Weights of a small GPT-style language model, trained from scratch on English Wikipedia.
Size: 13 layers, width 192, MLP 768 GELU, vocabulary 2048, 5.74M parameters.
Architecture: rotary positions, no biases in attention or MLP, untied embeddings, attention and MLP in parallel.
Training: a variant of Adam for these matrices, 9656 steps.
MLP neurons of a small language model. Each row is named by its layer, matrix (up: input weights; down: output weights) and neuron, and shows model dimensions 96-191. Each number is 128 + 24 x the weight over its row's rms, rounded and kept within 0 to 255.
Before each neuron's rows, "fires after" lists the tokens most often just before its 100 highest values on Wikipedia text that the model never trained on.

fires after: " Fa", " fa", "bu", "s", "fa", "u"
L9.up508 [175 105 100 104 122 169 139 112  97 129 147 136 109 116 150 144 137 103 153 136  89 126 171 142 116 124 139 154 176 140 116  98 120  97 149 118 142 131 155 139 115 113 171 111 134 129 110  90 120 165 119 157 105 125 167  91 108 141  89 143 176 126 115 169 100 122 120 147 103 127 128  74 131 120 126 159 116 158 141 138 104 169 173  75 136 139 160 127 123 148 153 104 153 122 143 130]
L9.down508 [101 136 106 176  92 145  91 145 140 156  98 100 135 122 112 121 112 145 117 123 120 157 141 115 145 176 172 119  82 140 126 113 148 115 115 162 120 125  95 125  79 154 102 127 119 123 110 143 123 130 115 107 106 123 123 150 159 113 110 138 139 144 179  95 144 116 131  69 136 140 127 163 138 146 137 123 118 101  88 128 125 152 111 191  95 131 120 105 142 140 129 151 112 128  66 110]

fires after: "s", " a", " de", " in", " S", " "
L7.up418 [149 155 119 143 166 150 140 168 112 118 140 132  93  90 132 137 190 115 147  91 130 143  93 120 136 135 109 137 130 130  88 124 119 173 128 120 134  99 127 146  99 151  99 170 135 110 121 111 156 152  83 123 104 121 115 142 117 118 145  99  99 151 130 133 133 139 108 145 133 160 104 153  88 129  96 154 122 148 122 110 137 154 152  92  91 131 143 156 102 115 147 101 119  93 124 113]
L7.down418 [ 73 114  82 152 130 111 107 151 153 129 123 103 145 126 139  87 138 146 156 130 105 113 150 139 107 141 161 101 136 126 140 132  99 150 134 138 115 120 101 139 183 150 162 108 157 117 123 116 139  94 163 133 116 148  96 121 197 119 162 149 109 121 137 114 159 102 112  91 147 111 152 129 136 124 122  99 133 134 154 137 117 126 136 123 120 134  86 139 131 150 159 109 123 146 106 121]

fires after: " D", " H", " |", " Go", " W", " lo"
L9.up91 [125 165 117 164 109 104 131 115 153 125 161 147 165 128 145 147 139 115 133  88 116 153 126 119 110 129 130 157 142 135 139  96 158 152 100 127 154 119 137 101 172 152 147 119 124 179 114 120 101 118 135 121 168 110 145 106  97 128 101 138 195 138 108 139 155 126  78 133 133  99 120 117 107  90 128 109 144  68 143 130 112  96 126 180 120 135 135 151 113 122 125 119 146 145 110 149]
L9.down91 [140  97 156 152 109 161 103 115 118 112 154 109 103 167 118 163 127 112 101 113 124 147 121 124 132 145 135 131 133 149 152 111 159 100 141 145 105 131 109 166  86 109 144 100  75 134 142 141 134 109 137 137 134 158 112 163 124 159 150  78 169 142 129 150 142 146 110 120  69 123 161 138  96 133 125 146 120  97 160 134 128 127 125 136 133  79 119 132  77 140 121 146  67 111 124 123]

fires after: " in", " m", " 1", ",", " |", " "
L10.up55 [135 163  50 112 130 129  88 185 113 134  95 143  90 118 116 114 178 104 148 113  90 154 140 129 121 136 123 158 137 153 107 143 159 128 143  97 137  90 139 151 108  98 134 104 129 106  89 151 170 112 132 126 116 156 170 130 132 137 135 118 119 169 155 123 103 135 124  96 127 133 157 143 107 170 143 139 111 146 117 138 136 108 162 160 125 135 114 132 101 142 134  98 159  66 135 113]
L10.down55 [106 139 124 140 132 109 156 135 165 105 110 121 123 124 137 159 107 136 125  85 104 124 145 158 114 136 186 112 116 120 147 121 156 129 147 113 172 101 147 125 139 141 124 126 136 159 142 158 144 128 130 126 149 147 119 120 111 174  87 139 103  71 127 133 100 137 155  92 152 113  95 144 145 142 102 117 122 131 143  83 133  61 132  93 142 132 114 109 154 104 140 138 136 109 133 152]

fires after: " A", " mi", " H", " M", " C", ";"
L10.up338 [132 111 166 156 151  95 102 126 142 177 144 139 184 115 130 175 123 133 147 141 139 154 129 114 155 170 125 138 122 113 126  96 145 126 151 132  72 110 200 112 177 128 188 109 124  59 100  61 122 129 101 128 121  93 118 128 122 135 134 120 164 161 146 152 108 160  98 114 132 149 139 130 103 136 126 119 169 110  97  98 106 140 143 125 145 135 162 154 133 127 119  75 127  94 137 159]
L10.down338 [138 199 181 144 163 109 142 139 153 125  97  95 125 141 113 124 129 123 130 132 102  91 118 127 156  97 132 138 153 110 157 131 142 173 105 117 143 151 101 118 118 121 107  99 122 106 112 136 119 180 155 122 153 135 142 167 173 129 186 104  99 124 107  61 137 116 114  97  74  88 121 114 153 120  91 171 154 151 163 134 132 110 157 134 113 153 130 132 166 131 113 187 103 116 134 146]

fires after: " g", " ch", " person", " vi", "ch", " G"
L7.up625 [121 124  82 138 103 154 169 155 137 180 133 159 154 137 103 120 147 139 117 110 110 114 131 139 120 153 156 142 127 136 120 108 132 142 165 103 142 148  70 134 116 133 165  95 110 107 113 123 121 162 102 186 137 111 136 136  83 103 122 123 158  98 127 137  95 124 113  85  92  92  79  97 142 128 115 129 142 114 104 130 107 140 104 133  67 164 160 150 171 151 136 145 128 132 130 127]
L7.down625 [115 129  79 150  95 135 145 137 129 139 147 149 138 155 120  91 126 106 126  96  87 140 116 127 124 158 137 148 158 106 119 105 114 126 146 131 131 131 120 110 108 179 166 115 137  95 103 101 136 175 108 152 130 100 153 154 115 126 133  97 156 144 128 147 104 143 124  72 111 110  88 117 113 120 130 143 144 104 100 130 117 186  97 163 107 128 150 166 151 176 158 129 156 138 133 142]

fires after: " the", " in", " The", " |", " to", " "
L10.up621 [125 135 146 136 134 155 119 155 131  95 148 156 148 119 140 101 147 156 166  73  82 140 121  96 128 157 120 109 137 166  99 130 130 166 137 108  95  84 127 117 168  99 146 105 142 146 107 121 144  85 125 181 168 130 122 112  93  99 154 139 113 155 152  99 134 104 115 113 121 122 141 107 138  96 114 108  74  85 132 132 135 122 135 129 142 143 137 160 119 134 111 126  97 103 153 118]
L10.down621 [ 87  85 138 131 110 112 141 102 156 134  90 133 116 138 128 163 127 152 132 128 108 125 163 139 147 113 133 163 115 127 137  75 101 150 125  97 140 147 142 150  70 164 113 102 136  94 171 120  74 100 108 129 125 169 108 154 141 132  97 107 179  84 103 135 149  93 136 111 157 157 134 129 124 131 142 126  93  59 129 115 124  59 130 125 131 123 141 110 165 150 131 122 144 108 111 148]

fires after: "s", " ", " Ch", " S"
L7.up368 [ 91 164  73  98 154 164 127 106  85 158 166 121 138 113 166 116 158  82 164 114 134 144 103 107 143 140 165 113 138 108 180 141 149 149 164 144 140 121 117 138 121 118 100 129 141 140 111  89 127 150 149 131  94 109 138 130 122 135 119  96 123 134 131 105 101 127 124 156  78 126 147  90 108 145  90 114 143 134 104 123 134 147 142  86 147 145 166 154 153 123 130 132 120 153 133 134]
L7.down368 [109 142 120 157 164 131 133 144 113 133  97 153 116 161 116 115  92 106 138 122 134  73 139 133  97 109 124 122 148 104  88  32  97 135 111 143 159 131 113 142 110 128 104 136 118 135 128 117 128 144 145 165 143 183 102 120 181  96 148 155 103 137  88 141  91 157 135 118 124 144 170 180 102 122 148 155 121 101 130 117 133  98 100 144 133 162 132 119 135 148  95 143 139  78 166 139]

fires after: "-", " S", " P", "A", " B", " G"
L10.up185 [ 88 170 129 122  84 141 104 132 104 124 119 113  89  96 136 101 151 129 120 120 127  90 142  98 110 133 115 165 104 133 198 107 142 108 164 116 141 135 140 153 150 118 186 142 130  98  93 113 134 150 179 174 102 134 112 117 121 103 137  96 111 105 131 132 101 138 121  99  95  97 119 127 139  64  86  97 121 104  86  97 126 137 129  90 153 134 127 156 126 102 160 105 146  93 136 146]
L10.down185 [ 87 119 136 149 152 134 118 140 127 121 144 154 138 108 133 158 149 103 150 129 146 118  67 127 129  99 106 145  98 126 134 121 113 150 128 121 185 165 157 138 103 152  83 146 135 102 170 151 127 139 114 113 149 155 123 166 130  78 139 119 145 104 120 105 111 144 104 101 136 146 117 105 158 134 158 122 154 106 155 110 125 137 129 129 123 123 120 101 127 144 137 121 136 104 122 104]

fires after: " B", "f", " to", " F", "ff", "g"
L5.up428 [104 126 109 129 132 158 127 145  48 108 145 126 122  99 113 134 179 130 145  89 100  77 151 136 135 141 160 125 151  96 127 102 166 129 128 118 152 177 174 122 139 184 169 146 119 116 112 133 164 120 144 110 120 108 105  78 103 135 144 154 166 140 145 121 125 109 115 103 105 109 140 124 117 138 109 177 175 162 126 137 112 153 109 167 136 147 134  95 164 106 174 130 166 100 146 133]
L5.down428 [180 146 109 113 127 132 171 152 113 133 130 121 138 123 160 128 147  98 127 152 137 125 122 153 194 141 149  57  77 132 127 132 154  96 169 162 133  93 178 158 155 111 119 142 144 139 125 148 152 119 105 114 134 134 108 135 127 118 119 120 162 100 103 131 138  97 126 128  94 125 133 149 132 135 109 151 167 104 142 120 130  91 148 129 145 126 108 138 114  92 115 115 150  92 137 112]

fires after: " G", " ", " g", "G", "li"
L7.up223 [107 139  91 147 119 140 151 106 129 132 116 156 104 127 161 114 133 116  88 111 109 163 151 119 130 128 153 154 159 125 146  69 152 157  82 152 132 126 123 156 112 138 155  98 135 134 111  89 116 186 140 139 134  98 147 133  73 112 110 115 154 136 180 159 113 134  74 111 112 128 133 148 126  98 113 128  87  58  80 111 140 179 135 146 134  81 153 149 184 161 140 137 128 145 102 120]
L7.down223 [109 120 143 104 125 132 133 147 129 110 156 166 129 142 133 111 134 107  80  83  98 147 142 101 142 157 165 154 164 119 160  79 152 156 130 113 115 134 141  78 107 142 186 139 126 127 131 118 113 169 120 147  89  99 124 134 124 136 128 103 170 154 138 161 128 103  67  80 118 155 132  97 136 107 135 147 118 110  91 126 116 169 124 140 143 105 146 133 126 140 158 136 150 131 133 138]

fires after: "s", "p", "ch", "u", "e"
L9.up318 [168 150 155 129  96 121 144  96 106 128 152 130 114 140 154 152  98  99 131 119 117 127  94  92 118 137  82 154 107 134 161 138 123 127 149 127 139  92  91 123 127 111 143 129  91 161 132 123 132 165 127 129 121 130 133 115  84 128 128 148 125 135  99 138 140 110 153 160 157 126 137 118 145 133 155  94 167 132 154 160 130 146 136 111 136 116 140 141 120  92 127  93 148  58 177 153]
L9.down318 [ 87 122  97 124 126 152 109 136 147 165 109 141 137 134 116  97 143 111 119 158 114 136 158 115 161 128 175 145 111 130 126 129 142 156 160 133 155 133 121 158  89 131 120 134 130  91 107 124 113 116 130 112 113 104 130 169 166 128  96 110 163 135 160 126 115 142  92  91 121 145 124 128 104 148 126 158  90  88  76  92 133 145 117 122 121 152 132 117 126 180 124 162 129 160  39 168]

fires after: "y", "age", " to", " ch", "es", " Ch"
L7.up372 [ 95 128  77 126 103 153 132 122 151 166 150 145  80  99 130 159 128 104 147 128  91 139 124 143 121 137 126 149 186 112 190 105  99 196 149 117 186 160  88 125 140 119 149 167 107 181 119 148 153 146 122 149 111 124 135 104 148 140 154 125 146  97 137 145  88 114 137 112 130 163 155 104  93 148 130 148  91 102 111 114 123 167 100  92  97 100 107 176 150 143 131 103 143 133 159 141]
L7.down372 [121 148 119 118 164 101 131 147  84 135  96  86 137 120  97  95 127 133 112 121 164 145 124 143 106 138 117 140 117 180 127 109 159 127 122 126 110 118 102 137 132 132 169 112 155 112 143 109  85 107 153 120 146 180  88 115 145 130  90 127 124 155 155 119 119 153 132 121 157 123 157 115 145 121 154 141 148 134 141 124 126  90 174 128 118 107 110  94 106 138 111 138 144  84 120 109]

fires after: " A", " B", " S", " M", " C", "A"
L4.up533 [164 152 135 146 119 148 125 112 122 116 119 112 163 120 101 118 162 133 156 101  96 116 110 135 155 163 134 120 129 105 188  88 129 130 110 102 119  91 158 152 134 156 144 103  90  94 101 111 150  97 151 124 118  80 137 170 153 174 109 131 149 158 177 137 155 171  90 119 136 146 133 151 153 145 116 124 158  98 122 112 123 168 117 112 119 122 137 117 135 137 133  79 144 134 124 153]
L4.down533 [141 124 124 142 159 116 134 149 140 115 124 111 154 147 113  97 138 122  92 116  93 121 138 147 138 140  93 115 139 103 113 122 127 131 104 118 129 102 166 116 140 114 139 127 115 149 127 115 161 104 150 157  83 114 132 142 130  87 115 117  99 124 118 110 133 103 121 138 124 114  98 145 119 104  97 164  98 141 146 143 133 152  59 100 110  71 150 133 150  78 128 161 100  74 118 121]

fires after: " U", " A", " No", " Ba", " Na", "ba"
L4.up669 [157  82 124 124 143  95 182 117 124 141 117 127 140 117 157 107 123 111  84 129 109 141 116 119 138 119 168 129 109 116 166 136 112 116 123 184 116 122 138 105 138 127 132 120 136 161 102 111 141 173 133 133 148 109  97  89  81 139 152 143 158 118 170 117 123 124  96 111 115 127 140 112 124 115 115 115 131 100 107 152 116 148 157 161 136 113 127 141 117 179 125  61 114 123 136 174]
L4.down669 [147 128 151 119 131 115  81 139 148 120 145 112 110 150  93 107 185 180 162 145 135 125 136 164 142 134 123 149 117 107 151 132 105 166 150 141 121 120 105 100 137  81 150 128 100 172  92 148 119 142 154 163  94  82 138 115 152 124 116 172 151 108 193  98 147 124 166 138 140 133 134 118 142 108 123 150 100 127 120 154 127  95 135 134 131 172 126 120 101  76 131 122 132 120 102 126]

fires after: " W", " A", " H", " L", " D", " B"
L10.up170 [144 110 139 140 104 137 143 120 133 109  99 149 111 135 125 114 138 151 146 133 125 150 116 137 151 155 147 152 127 123 144  93 110 139 127 115  88 138 180 121 149 132 175 172 107 139 110 129 143 120 137 185 151  64 163 127 149 171 173 103 144 136 136  99 147 217 111 130 103  99 120 116 134  66  83 126 116 127  99 141 126 150 120 135 128 129 118 127  97 113 160  75 132 123 133 190]
L10.down170 [143 125 116 151 144 155  96 170 144 131 107 146 137 160 114  87  97 145 115 106 153 129 103 120 143 126  96  95 129 142 105 110 158 111 156 152 127 120 162 155 107 144 143 174 109 120 128 172 156 144 134  78 141 118 146 157 166 131 120 148  66 128 141 127 118 115 133 170 137 130 127 112  95 109 145 159 119 122 108 115 151 144 157 102 101  88 141 140  80 134 131 143 110 111 144 148]

fires after: " A", "A", " a", " C"
L4.up447 [116 101 132 104 129 139 163 147 167 129 127 106 156 139 102 160 125 115 171  72 111 136 106  98 142 132 158 149 123 135 140 124 119 119 103 115 109 123 153 139 146 122 163  80 116  80 118 127 150 111 159 134  92 146 160 116 139 162 140 147 166 127 173 109 141 168 137 131 136 114 126 107 107 165 148 100 131 126  84 107 124 202 129 115 124 117 162 131 157  96 158  98 150 106 105 133]
L4.down447 [136 131 128 110 133  81 123 137  98  95 127  89 129 148 145 151  94 136  96 142 124  72 163 150 100 172 120 121 109 116 148 121 146 133 144 126 142 165 154  66 157  98 118 123 117 163 108 132 145  92 124 113  88  93  92 121  87 121 150 115 137 107 141 109  96 112  77 118  95 151 135 119 144  95 129 101  96 162 118 147 129 121 159 134 123 130 121 125 155 106  98 169  94 163 159 127]

fires after: " b", " f", " F", " h", "h", "f"
L4.up238 [112 166 145 160 149 126 160 166 103 122  96  96 101 177 114 119 176 116 116 131 113 104 162 148 111 143 133 157 118  87 114 136 128 121 128 100 128 141 181 130 163 173 123 149  88 112 114  72 171 160 130 107 108 144 161 102 150 163 149  88 129 104  99 120 165 158 116 105 131 129 136 132  95 129  98 128 125 151 114 142  80 126 132 103 115 145 152 133 182 115 115 119 126 108 150  86]
L4.down238 [100 143 120 120 130 180 161 122 143 129 117 133 179 116 128 126 108 155  88 146 186 113  91 135 141 155  95 106 125 129 118 118  86  95 126 159 140 111 138 122 127 137  69 131  99 150 155 131  83 114 157  94 113 159  96 122 137 122 129 113 164 165 115 113 146 141 145 141  94 106 122 130 110 129 142 128 106 144 106 112 121 111 137 100 132 150 121 134 120 120  83 127 154 135 110 134]

fires after: " |", "==", " D", "|"
L9.up216 [136 136  80 159 112 136 132 170 164 149 166 159 161 141 132 119  97 136  99 115 119 158 103 120 109 115  95 149 107 118 156 139 116 150 111 137 107 135 151 151 127 136 153 126 102 139 137  94 121 141  86 160 184  97 188 121 114 114  92 127 140 103 127 106 142 129 122 136 123  92 154 110 131 119 116 100 136 151 122 107 145 153 127 176 137  79 145 147 120 112 109  91 134 145 141 120]
L9.down216 [147 116 126 164 142  87 124 132  82 117 169 129 133 139 114 124 118 137 107 136 148  96 101 141 193 140 129  85 157 129 115 187 144 115 113 124 133 119 138  96 102 113 136 111  65 140 117 142 152 139 101  86  87  84 140 119 130  97 153 112  97 150 142 145 149 119 162 128  87 112 122  90 129 146 104 118 127 125 143 118 147 114 131 118 127 112 107 137 119 158 132  88 123 127 119 167]

fires after: " ", " in", " the", " de", "e", " M"
L10.up403 [125 122  81 146 132 135 131 147  99  95 117 173 121 113 134 118 117 108 143 133 127 118 109 130 114 102 110 118 169 110 154 118 112 101 142 151 131 122 154 123 115 144 149 164 136 133 115 165 169 133  80 115 150 105 171 157 123 129 149 155 123 155 147 103  89 129 143 129 156  75 123 151  97 148 175 129 172 147 132 160 125 116 144 176 151 155 151 118 155 160 120  93 142 138 113 122]
L10.down403 [140 129 119 139 123 152 151 138 155 166 127  64 129  92 133 124 126 145 110 117 146  96  80 103 134 128 111 125 120 120 172 125 145 135 118 135 161 126  96  84  94 126 130 118 144 148 159 114 134 123 135 122 122 115  97  86 142 161 111 101 141 108 117 147 143 118 114 111 115 143 122 161  90 105  91 124 137 158 141 139 107  82 104 176 151 141 117  87 120 103 179 165 150 145 173 197]

fires after: " ", " d", "s"
L10.up504 [121 160 118 132 144 137 108 143  88 107 152 149 136 111 153 117 117 147 127 143 144 102  98 109  90 119 106 140 137 131 113  86 118 135 122 145 146 145 122 142 136 110 130  88 176 121 146 119 162 175 122 106 136 137  92 152 144 113 145 147  78 145 142 121 132 123 130 132 116 112 159 111  99 121 131 198 123 102  97 124 138 137 103 140 123 122 160 154 117 116 134 135 178 119  94 108]
L10.down504 [ 99 110 107 120 146 112 106 106 110 155 149 133 114 135  97 127  82 126 104 102 165 115 133 121 112 130 121 149 114 167 173 147  91 104 130  68 118 129 118 130  80 102 155 137 151 130 109 114  89 150 158 139 118 134 113 124 102 108 140 109  99 116  92 123 135 116 101 141 151 136 164 130 121 113 136 149 136  78 123 123 123 115 126 164 106 112 147  97 128 122 149  56 159 129  53 118]

fires after: " ", "ra", "s", "bu", " Ra"
L9.up148 [ 91 178 101 103 160 177 125 117  92 100 138 118 138 140 151 117 155 140 124 108 125 131 144 136  89 168  88 125 202 112 143 111 116 119 160 161 164 126 132  88 114 122 113 137 116 115 128 120 148 145 152  90  81 111 124  93 134  95 141 134 137 143 112 114 102 135 121 140 139 151 120 108 120 173 144 118 173  92 117 140 131 107 121  97 103 137 149 171 110 155 105 193 157 122 156 170]
L9.down148 [165  98 123 134 144 138 123 103  86 147 125 147 160 144 128 121 146  92 105 128 122 121 156 108 123 140 171 146 139 127 107 133 106 102  86 115 112 110 142 137  81 140 149 101 175 130 122  93 132 120 145  93  93 150  93 134 135 133 150 125 157 141 128 163 117 109 111 155 141 143 132 146 149 114 146 146 138  91 125 111 107 154 106 114 105 147 131 131 110  62 138  90 151 106  93 110]

fires after: " ", " In", " in", " a", " one"
L9.up154 [131 121 123 141 111 125  95 159 122 107 135 181  99 127 174  92 157 138 129  64  98 125 128 160 118 127 134 135 130 128  94 142 162 142 130 127 157  89 169 111 133 116 142  93 156 137  95 128 148 112  93 177 140 114 141 123  97 145 134  73 141 137 125  78 103 114 117 142 160 105 134 115 163 105  77 126 146 134 119 143 139 154 161 147 162 118 126 166 113 111 116 127 146  78 146 142]
L9.down154 [139 148  74  95 121 161 147 102 154 101 120 118 104 106 130 146 159 154 180 136 129 132 104 123  95 120 133 145 134 118 127 132 142 141 111 120 126 122 108 103 171 164 157  99 123 135 120  91 132 130 143 111 208 108 116 122 132 136 155 111 135  95 152 125 135 120 100  95 160  96 103 184 128 134 119  99 143 130 140 163 164 103 132 140 107  73 111 122 117 151 138 173 119 131 130 111]

fires after: " ", " T", "T", "-", "l"
L4.up177 [119  99 108 145 137  71  81 139 142 139 138 107 121 113 107 150 166 173 101 115  97 147  92 133 121 136 172 154 158 143 142 129 104 155 153 165 154 168  80 105 118 157 142  85 161 202 164 117 115 165 103 154 128 139 120 125 136 157 108 131 136 131 129 147 139 173 108 100 108 144 108 139  97  95 109 114 119 111 131 106 100 156 103 110 137 142 152 150 151 168 119 118 106 106 130 125]
L4.down177 [125  83 143 102 109 108 159 152 146 167 139 113 143  96 123 139 118 169 131 154 147 167 103  89 103 122 103 134 161 142 158 151 126 123 106  96 117 117 149 128 135 110 126 106 110 110 109  94  95 112  99 100 120  99 179 139  92 137 160 124 107 110 141 141 108 173 151 113 132 123 116 111 118 163 114 141 135 167 138 116 132  97 142  90 127 139 118 130  79 149 119 120 132 148 107 152]

fires after: " ma", " a", "amp", "mp", "re", "le"
L5.up72 [123 153 115 133 116 122 143 164 134 108 137 138 128 126 107  97 136 112 102 136 129 163 129 141  83 152 118 133 138 117 113 121  73 164 134 117 127 132  92 124 158 154 133  90 160  99 122 162 105 125 104 116 112  81 119 167 140 143 115 140 145 147 195 172 161 142 104  85 127  95 121 102  68 135 131 112 140 127 102 107  66 163  92 109 107 141 124 106 117 122 183 130 157 111 117 120]
L5.down72 [126 101 141 119 113 115 147 132 146 110 116 137 137 130 151 132 103 150 173 193 119 141 127 134 142 119 168 165 104 126 178 130  89 126 160 149 138 134  89  92 138 134 160 147 115 140 113 186  79  95 108 138 106 101 131 163 175 157 114 131  94 135 140 146 157  87 153  97 134 121 134  74 154 134 136 134 142 142 162 120 117 103 118 129 139 147  95 106 125 170 101 152  97 110 112 136]

fires after: " A", " C", " 1", "c", " c", " in"
L9.up395 [129 141 129 142 172 168 129 141 130 154 150 107 130 136 121 116 137 133 143 125 114 142 102 118 162 121 149 126 132 115 118  80 140 176  88 159 163  85 121 133 136 133 131  77 146  99 111 141 148 100 135 135 126 111 138 137 136 133 167 113 124 170 154 142 140 126 117 176  73 136 157 134 116 104 133 117 177 119 116 124 115 141 108 116 132 134 114 143 110 115 111  79 152  86 153 113]
L9.down395 [ 99 133 152 118 153  99 117 145 127 126 143 106  85 131 110 174 134 136 114 102 153 114 125 132 150 116 135  99 101 143 142 146 157 137 115 110  91 127 173  93 149 127 142 156 120 150 150 136 145 124 141 142  96 110 138 154 140 147 151 125  90 139 131 137 156 112 119 125 119  67 174 133  98 120 130  91 114  99 125 111 113 134 140 141 112  74 106 111 117 156  79 102 155 103 108 120]

fires after: " U", " I", " No", " no", " di", "I"
L4.up100 [145 119 130 113 157 142 141 135 137 116 187 154 101 145 151 105  90 122  90 132 124 158 139 171 127 123 156 155 144 123 146 106 115 128 139 135 138 134 140 110 177 161 114 118 158 134  84 103 158 121 133 144 122 117 157  89  60 130  96  83 151 152 139 116 118 104  96  94  99 122 114 138 117 110 159 125  78 113 146 144  81 140 145 121 114  87 111 152 113 144 175  61 142 105 109 178]
L4.down100 [138  93 143 106 193 109 131 128 103 112  93 162 158  83 152 122 111  81  94 124 166 121 114 130 134 112 118  98 118 105 110 135  94  91 133 169 111 145 138 125 162 138 120 138 105 137 148 114  66 105 162  93 104  98 125 149 111 111 120 131 160 115 149 113 132 134 170 144 169 143 168 135 110 146 111 111 100 110 156 126 146 140 130 135 107 149  94 136 115 114 102 118 124 118  96  87]

fires after: "C", "-", "A", "B", "c", "y"
L9.up331 [122 126 120 125 115  83 142 130 113 123 145 136 111 129 101  86 118 139  84 129 142 126 134  90 176 121 148 167 110 121 164 137 140 138 122 140 115 103 128 136 155 112 162 101 148 133 106  97 122 162 138 158  83 123 108 124  80 148 169 102  78 162 123  99 135 157 112 152 125  82 155 115 125  75 135 110  87 114  88 156 113 136 104 145 137 111 118 147 145 141 126 137 141 114 122 143]
L9.down331 [101 162 106 106 119 109  85 116 169 185 120 126 119 122 138 117 132 125 177 135 145 122 115 109 140 163 133 120 114 162 126 132 137 121 128 151 135 135  66  89 139 103 118 145 125 135 109 126 125 134 146 177 148  75 127 138 155 127  62 111 127 142 176  98 162 118 115  55 110 119 114 120 188 144 167 140 162 116 117 130 147 142 135 140 104 145 116 110 144 127 103 176 157 133 102 142]

fires after: " ", " T", "T", "t", " the", "."
L4.up621 [126 144 127 127 121 105 166 133 136 128 107 162 119 137 112 130 179 135 121 102 128 144 107 135 110 138 140 128 147 155 185 117 117 115 123 162 128 114 154 110 161 150  94  95 110 146 131 122 172 197 140 136 119 138 134 159 146 158 110 117 168 131 131 120 150 175  53  75  97 151 112 125 154  95 134 143 163 114 124 115  76 155 108 187 187 118 140 149 150 181 129 114  99 102 154 137]
L4.down621 [191  78 165 101 144 130 177 159 141  98 108 110 137 158 132 111 129 114 129 158 167 142 108 119 134 106 153 115 147 205 147 136 139  94 124 103 126 153 144 144 140 121 130 131 133 111 150 126 104 130 136 109  82 197 140 136  96 120 106  92 144 138 143 148 119 148 116 161 139 185 132 107 125 142 132 135 111 144 160 146 126 109 118 146 175 141 130  99 107 162 117 150 156 105 145 134]

fires after: " G", " ch", "ch", " Ch"
L7.up600 [ 72 123  46 142 125 120 153 139 145 123 150 147 148 117 111 127 126 174  75 139 128  91 164  98 104 147 136 153 137  97 121 115 150 146 185 136 141 123 146 111 164 127 169 120  91 144 114 111 144 138 118 133 120 101 134 125 139  97 144 104 145 121 127 149 122 135 117 112 147  68 147  89 156 140 142 114 125  79 130 114 142 149  94 131 142 104 103 180 160 159  74 113  97 170 129 112]
L7.down600 [120 172 124 131 136 136 142 111 112 103  82 123 127 127 125 125 153  91 145 112 100 142 133 118  97  99 118 123 109 124 109 129 161 108 102 122  89 115 110 113 121 139  98 109  95 106 160 136  95 125 148 159 104 144 156 102 164 104 115 132 108 155 173  97  98 114  96 135 110  95 168 127 126  92 124 127 121 122 117 187 159 129 132  99 115 113 175 138 105 155 135 166 117 166 103 149]

fires after: " in", " In", " con", " Con", "d"
L9.up38 [120 123 130 126 138 100 109 151 133 124 103 121 131 140 141  90 129 150 120  95 101 117 128  98 107 125 150 144 152 158 107 102 144 132 137 151 147 103 127 120 115 165 104 113 126  83 114 128 175 153 153 114 113 110 132 130 115 127 137 147 186  95 127  88 136 134 107 149 131 135 129 124  78  69 133 121 132 110 128 137 140  84 141 131 154 101 130 152 147 151 190  95 144 113 178 152]
L9.down38 [155  94 122  96 141 170 102 121 116 150 135 135 123 179 120 121 179 148 133 143 126 125 125 125 140 128 171 162 161 175 129 131 108  82 138 129  80  94 140 151 126 132 147 127 109 129 144 114 168  82 132 105 120  88 155 163 182 140  98 131 119 126 145 106 162 129 125 122 126 138 106 127 190 156  92  99 151 148 125 102 116 147  87 159 133 127 102 100 153 153 125 184 134 163 131 133]

fires after: " in", " f", " F", "f", " In", "F"
L9.up474 [172 143 115 127 131 170 129 190 105 112 159 132 100 142 136 147 165  95 164 137 104 121 171 105 122 124 111 161 179 149 102 104 149 151 122 119 134 138 120 121  98 138 101 135 130 124 116  98 190 131 117 146 149 121 144 126 162 146 147 126 146 161 152 121 123 119  79 140 138 126 128 119 140 109 156 123 150 146 113 153 145 113 170  89 145  92 128 124 107 151 154 118 145 117 141 120]
L9.down474 [125 123 118 135  91 183 174 142 134 137 125  93 156 146 158 142 139 145 106 123 102 122 112 104 128 107 166 146 153 116 132 109 127  98  83  86  54 149 138 185 116 114 121 167 132 113 144 157 139 120 118 146 111 129 125 133 148 132 130 121 131 111 132 150 171  88 123  93 133 112 118 138 127 165 156 162 170 129 143 117  92 161  81  98 117 120 142 136 169 100 108 124 125 146  95 122]